config.yaml
n_head: 4
head_dim: 64
vocab_size: 2506
bias: "none"
tie_embeddings: true
init_std_qkv: 0.0216
init_std_up: 0.0216
lr: 0.0101
warmup_steps: 200
decay_shape: "linear"
batch_tokens: 32768
MLP neurons of a small language model. Each row is named by its layer, matrix (up: input weights) and neuron, and shows model dimensions 80-207. Each number is 200 + 30 x the weight over its row's rms, rounded and kept within 0 to 999.
After each neuron's rows, "fires on" lists the tokens most often at its 100 highest values on Wikipedia text that the model never trained on; "fires in" lists the words (lower case) most often at its 100 highest values on Wikipedia text that the model never trained on.

L2.up390,215,152,193,209,220,239,251,185,242,174,196,192,217,179,199,171,192,232,199,171,227,208,267,217,150,179,223,177,226,212,206,219,150,271,232,230,239,189,183,187,213,247,212,174,184,177,222,223,182,242,204,212,236,218,206,211,213,217,175,215,173,238,149,202,192,208,230,230,195,250,143,221,192,186,237,249,235,215,224,143,193,147,206,223,213,154,218,192,170,170,196,155,265,149,170,208,173,174,201,210,153,213,195,209,203,179,198,180,196,228,206,216,225,251,206,181,233,217,262,190,206,216,198,161,174,236,121,235
fires on: "earch", " law", "ief", " Law", "embly", "arm"
fires in: "research", "law", "assembly", "chief", "lawyer"

L2.up280,236,198,200,240,214,168,216,179,150,163,161,150,217,221,191,245,124,149,187,214,233,195,166,184,150,209,184,233,207,181,201,197,228,202,180,174,264,201,222,244,201,231,207,82,179,232,191,210,230,158,182,174,226,197,162,185,194,188,196,223,201,182,210,202,171,196,144,198,249,224,246,173,180,188,162,222,191,181,216,193,180,168,233,209,200,163,267,246,223,224,194,219,255,193,215,227,215,175,156,173,190,224,177,218,221,223,200,232,182,168,177,237,248,188,190,191,209,185,200,213,170,225,254,146,203,190,168,211
fires on: " only", "pt", " has", " last"
fires in: "only", "has", "last", "egypt"

L3.up549,256,252,166,199,226,186,194,269,166,239,211,192,229,209,177,256,221,170,193,217,175,219,266,180,229,220,187,215,196,220,220,246,209,174,227,268,252,204,191,208,186,131,164,219,171,189,200,128,188,192,197,203,157,176,259,225,230,153,232,163,133,201,212,235,176,197,192,178,160,211,200,202,177,167,210,246,164,210,164,192,157,208,196,238,190,227,239,181,228,243,196,185,206,222,195,209,183,240,176,161,198,224,194,206,199,214,190,220,196,167,183,180,196,187,187,194,200,229,181,201,184,171,183,182,188,178,200,239
fires on: " My", " what", " because", " This", " His", "-S"
fires in: "what", "because", "this", "my", "his", "that"

L4.up707,235,276,185,195,188,193,188,192,182,218,201,197,197,198,243,163,188,191,157,246,213,231,220,165,169,182,159,196,188,249,167,197,188,209,217,174,282,174,260,206,199,156,245,205,203,220,248,188,222,165,195,193,185,248,186,219,214,121,186,247,243,246,211,244,125,208,228,223,177,193,194,204,214,257,255,199,177,215,212,181,176,227,224,192,188,211,173,197,150,188,177,214,194,213,244,239,190,212,167,220,250,232,202,166,182,166,259,270,197,247,182,195,211,189,195,244,171,271,189,224,165,218,155,226,215,198,151,230
fires on: " all", " most", " both", " hig"
fires in: "all", "most", "both", "highest"

L5.up647,238,212,133,131,205,203,186,177,230,237,237,260,250,216,222,189,172,230,168,167,191,213,239,240,176,219,172,185,175,237,192,220,183,216,203,227,196,213,181,178,196,198,247,182,201,206,206,159,199,163,235,279,186,219,245,176,187,221,175,146,202,197,165,255,221,247,212,163,163,199,190,260,241,252,212,251,219,206,169,189,230,289,184,183,229,189,198,152,163,145,159,205,203,196,221,213,199,216,161,171,189,204,237,268,192,223,216,238,196,202,197,212,169,171,150,211,161,231,194,221,193,209,171,260,220,261,223,235
fires on: " all", " represent", " present", " election", "resent"
fires in: "all", "election", "representative", "present"

L3.up295,252,191,205,182,181,181,165,201,186,196,197,200,228,143,181,141,194,225,200,148,204,137,209,160,212,200,167,166,207,180,171,181,149,197,182,177,207,175,220,209,144,234,224,217,248,211,226,248,202,205,212,220,193,236,231,234,154,230,202,188,172,200,181,159,172,220,214,198,158,234,202,228,176,178,226,164,212,210,191,202,179,187,173,172,202,250,171,174,185,227,169,226,209,210,176,199,182,221,194,170,189,226,220,196,240,173,212,211,237,235,227,225,202,161,201,213,170,267,198,148,232,191,200,167,224,170,224,246
fires on: " such", " res", " Mary", " gr", " College"
fires in: "such", "mary", "college", "ground", "research"

L2.up258,200,205,242,153,198,156,204,171,258,170,184,214,205,192,237,201,178,124,167,224,157,202,168,228,165,224,183,292,185,205,204,220,211,198,126,223,160,156,199,184,229,199,197,133,201,183,197,191,205,230,251,204,153,233,237,209,207,203,234,226,207,221,219,223,192,249,176,212,199,234,211,262,185,179,159,248,209,244,242,221,197,176,243,195,173,208,169,138,188,302,198,190,163,165,179,197,207,195,174,226,173,204,218,198,202,190,214,207,184,211,188,195,194,205,193,172,209,154,199,240,193,147,237,177,218,234,178,199
fires on: " Award", "wards", " won", "ives", " award", " received"
fires in: "award", "won", "awards", "received", "edwards", "win"

L3.up763,185,176,263,211,188,224,179,209,239,243,188,208,218,182,198,239,221,130,203,179,185,225,152,166,199,246,207,192,229,182,207,255,187,179,187,173,235,208,173,214,173,226,210,186,224,196,150,250,170,202,206,187,268,273,174,217,153,170,175,162,179,220,163,198,210,193,198,218,193,252,214,202,190,186,173,183,206,254,144,202,269,223,170,223,208,249,215,189,168,208,293,185,196,186,168,129,214,202,172,218,209,211,221,231,184,183,163,187,211,221,143,217,177,166,185,203,202,177,177,202,205,189,249,191,205,171,161,215
fires on: " and", " would", " which", " that"
fires in: "and", "would", "which", "they", "that"

L2.up406,293,217,206,184,263,176,206,214,177,192,209,250,194,263,280,223,193,194,219,218,239,211,210,201,228,184,220,184,214,189,187,164,207,216,258,211,149,237,145,216,183,185,194,145,171,206,192,174,197,238,207,210,192,201,183,166,140,183,164,199,198,208,202,222,169,192,185,150,222,210,188,192,202,185,178,168,254,180,157,238,195,216,166,249,208,194,161,175,160,175,226,186,233,181,216,222,239,196,156,235,191,138,174,204,189,137,212,234,212,231,175,242,238,173,177,191,162,187,184,240,220,140,191,162,213,159,180,184
fires on: " then", " However", "ilitary", " She", "ently", " Serv"
fires in: "then", "however", "military", "major", "history"

L2.up752,238,192,183,174,199,218,195,257,242,209,199,179,206,211,231,175,218,204,209,268,135,216,207,178,207,133,169,225,234,151,209,226,237,145,188,207,191,219,195,217,204,200,142,176,250,171,150,190,187,168,226,217,185,187,153,193,187,216,195,209,151,190,245,198,231,172,192,180,207,189,146,218,224,183,174,195,220,215,216,196,215,216,197,201,211,212,217,127,197,222,154,182,210,150,170,218,196,205,218,219,204,242,210,174,233,239,210,229,222,154,280,264,243,210,199,173,231,220,206,209,190,169,235,180,172,250,199,207
fires on: " made", " called", " use", " used", " under", " given"
fires in: "made", "called", "use", "used", "given", "under"

L2.up420,213,176,175,209,159,181,219,223,151,190,196,214,238,172,163,240,188,202,223,182,166,219,149,166,186,172,207,226,177,211,201,217,175,215,185,148,243,231,209,204,198,193,200,175,216,164,220,184,200,195,217,222,222,235,194,223,193,201,210,193,158,210,200,160,237,210,143,209,236,205,171,183,139,190,242,222,152,262,165,161,227,177,172,209,224,220,248,168,181,209,187,184,209,216,242,263,187,224,221,162,152,223,263,231,238,242,158,200,254,194,204,150,147,256,148,160,259,174,216,226,157,199,164,243,139,182,190,204
fires on: "able", "earch", " called", "ence", " go", " often"
fires in: "called", "research", "intelligence", "often", "go"